Part of a small language model's weights: 11506 steps.
MLP neurons of a small language model. Each row is named by its layer, matrix (gate and up: input weights) and neuron, and shows model dimensions 0-159. Each number is 128 + 32 x the weight over its row's rms, rounded and kept within 0 to 255. Numbers have three digits each. A neuron's up and down rows have the sign that makes its largest values positive.
After each neuron's rows, "fires after" lists the tokens most often just before its 100 highest values on Wikipedia text that the model never trained on.

L12.gate190:172113160116072154116109104156148132138128133078201164101167119102082158185124224171139172156102079089105133081110113126117169148105138148156103058119103167123166144144102068146125141141170117156105134103113085165148094058091123078127097122163164155170099143137149109100121149131148084059092063171114129158146115170136127127149156147111153130162138118082156160155118166118189097077106190111080076152107160116145092180124132116100160161133178142124115119199157090131133087118082125
L12.up190:140107175161082152116167117134125160138114083139116105144173097115142159212057145147124135176055076069134149186106117132106135162171143113174163134176185060180140124110130091088104131151159106147089100098109123125160159140140098112151105131151175161060118146163093155104152159118147139130099151181064143159087141160159167155075105140141143118089061123164117094077142144106079094113055119149137127117112134163116117134108160155129193085098114150085107161140070067118113127100152096
fires after: " ", "4", "1", "0"

L10.gate123:131105129084095105123156131124152109148147116142111152106112121171118193184078180129109122141098130142117132120092158124061153125150168125197117165156158114131119154157088109192172139120116148138093141110083150106148111109127113074114131112075095117117133105144096182075145134119184072135104152161119131210128148133180132152120113131111130019143142195138144116126139078137143129105136167127044134089122163050187108153133143068138158130141182143130131161175111072126138092138117230
L10.up123:100056174129118129130144057186122117114195129116126121165111142111119109123101114127190139126159116096139059099120125112172106116133150140110168125103063135218119125160103099132087153186147169122178162097086142161165114138145120141177162130090132126112150152153163123113134159121070138110164084146151100069098126153126145126180075202117117141127123140164137067086129086070107134090074149144121110162137156107126140107104099130131099101073071126132186103163109077138035077181114143
fires after: "1", "0", " ", " G", "9", " |"

L8.gate74:096198153159146124141127218104177123125150103139140185130159085126089140179081153142122103125135141055145067152165176058128157159143101132141178076110165092156108126144136169128110096128104108180183136142126167119097148129105124146159091154089116112135128166070143084152089106119106128109173120115127087115139080099151179147099142099143158141127149116104125169171080144121128180143140125091072144162115135092215128123168125095097153124128163129102188162140191119130169210051140128
L8.up74:086209151111160180163214159136139187148158112087133168123126122102150159185118103146110080092135118135143114094152129108143154144100164150114139131176150171094100110163157217142159148127133141147132124149150137096080130077097200120107152195106139144138119106163135075111172169083145096160136122201130141151094097099091091148154137107098134155194153117144116186075094170124096156201081090116158083193158094131102154097154147147152147116112111098180103143146093139147151160111122101
fires after: "\n", "==", " In", " re", "In", "|---|"

L7.gate96:184074091138144161109078156131167109047169103157147145104129145148098066096132141104168091144054137135073074154140143128136133128126132095120115134139143137192140158172124130174112093100103113152170117039186061188103152120089177129121076125122091147162107138097088104163079156099089137085209143158124133104161092121113121159105164162067131133122124116116091132153079136133080152180149122121120114151157143174171206097126126114122122132152133169083128118162099160147127187134087108
L7.up96:149206134168157186079109182166107148187136091098105127177107111078136106165129079053125047121123191152134123102110107138122120177126093071069122144104105074148116124116132138167124115202090135117147163117186128128096121107095117055100108133136138174104131097120128102098191099171103110135159167127153182109125087075155162110129143073121100108153128127120114111136150125120102082083148143108137097149141126086121148097145087108157102097121149130122118103123075133219043148150117163
fires after: " de", "|", " |", " In", "-", " re"

L7.gate252:118115106129145103129137146123234113129114083138129131111073133084151105143136130085121117114094115133051136156181162097107175178142139111148171197153137124083096196130182144134164137118119091141163114105202082118122159135087132102145131118104148091120110110106093083184119088112089109109184129132110117118087067115152115144137089133094107152124184161143116112187176102118182100057174110147165117148133129091202178120128043120094103085158080178110127150141140147118096141133072119
L7.up252:117113115152151153091116214151167069137123122106096127146134162134157141137149090107165114123106121139124157157132100126090089123118086138135095161157138146162086150134098133120171126146155129131160120147158134165104070164146134128178124188075178153130078146096145118108129142157132139122071183074184142140183114122207195113131102111143166147155105185105103086088136121093069102131122144153139162140083210122153085069118181076081111079187137148127185126136115137067099131036109139
fires after: "-", "\n", "|", "=="

L6.gate214:161139100124135086212176193147098095129116188087087114077116099174087067105092151087148131146140148093118120141101112144113115089109175134151096180115116080188116153119179112106142095044157161192104112100147158175137179112138146104126126142152185130054139144132130105070102134124224093132132151115164109104134063111152136123141096115134120091157122084140099107193133138145134168172108127123097103170107141123141120134190147158131154108133185144119133086084138083143177143159169117
L6.up214:086172109183129108083166120127142107066186105166107113145177170050153174116116104112200081182135127087139121181159083111117060154136105169145078149106110141140099127084146137151094125155149130140120146145078114129106137133206116112138187112128123153181213113081110112175168184167140107145143152087125129176113150163122109158179082158122135138121107137130152134133157104133122158138164077134146158070132071126134187144095101101111181123124119142134137070085149102094073136107065138
fires after: " ", "1", " Label", " A", "0", "val"

L12.gate29:089065188094110141176106085110113096123154118091123104102150089112073162117134177094131170127058136121123112190115142153147140096178120116124100135087103104124132149132117078168108136126177161171096177096080042097127124123128090106088129130119150143153115083111072119143085129105088171103158110176151121086094138130124187129084196101108132104067103095094097130142097147096111075040120087112135090112098152114183119165138088106121170164107176146097113137184175146148118117132062108
L12.up29:131110079155155127156159126118120102114136088121115207099116161102112090205110096119176119107088108160179121130078116102107212107133118136170147105086152072096062099123111128113112172170086182111103101127142079091178205137155127112184150115118145129112097146108113159151130063183106162138092096125178141105141127160131175082148157113145103115082119069118170071098125054080131126079083110119140154073129137127168183143075137093129097093089088154120126152169167131137123100129120125
fires after: " the", "1", "9"

L11.gate149:121167154083100052125125130140100178139147142120160101077102084091140093158122155128066077100048077111164088099180160145129166140089153089116127142070135067148089175121184077172148087167146134118138131110146114116075148133107037125136142108085071161115062099109120096132127177071117120083159080115144069099149115149170122159123121129124081113102116089083113123147117115098167175121162192149131139126149120173175124159068155111102139141091140175140120125159128103118131153136114176
L11.up149:093137186152153109158137139144124171157138212149136031123157161174161160151156172130146119147100121054151111107065103136149130121162177119114112123136136118096132126148123098124140116137161186136150126066122100096121182179165161090120105136163107116128143116130149132129182149142120226136138161089160125097067108162156167072171073097096097119101123151108167138131149155097101075116153151138172132156145181119159124125179090106159140127079134100162210150166136158121073160156064101
fires after: "1", "0", "8", " ", "9", "2"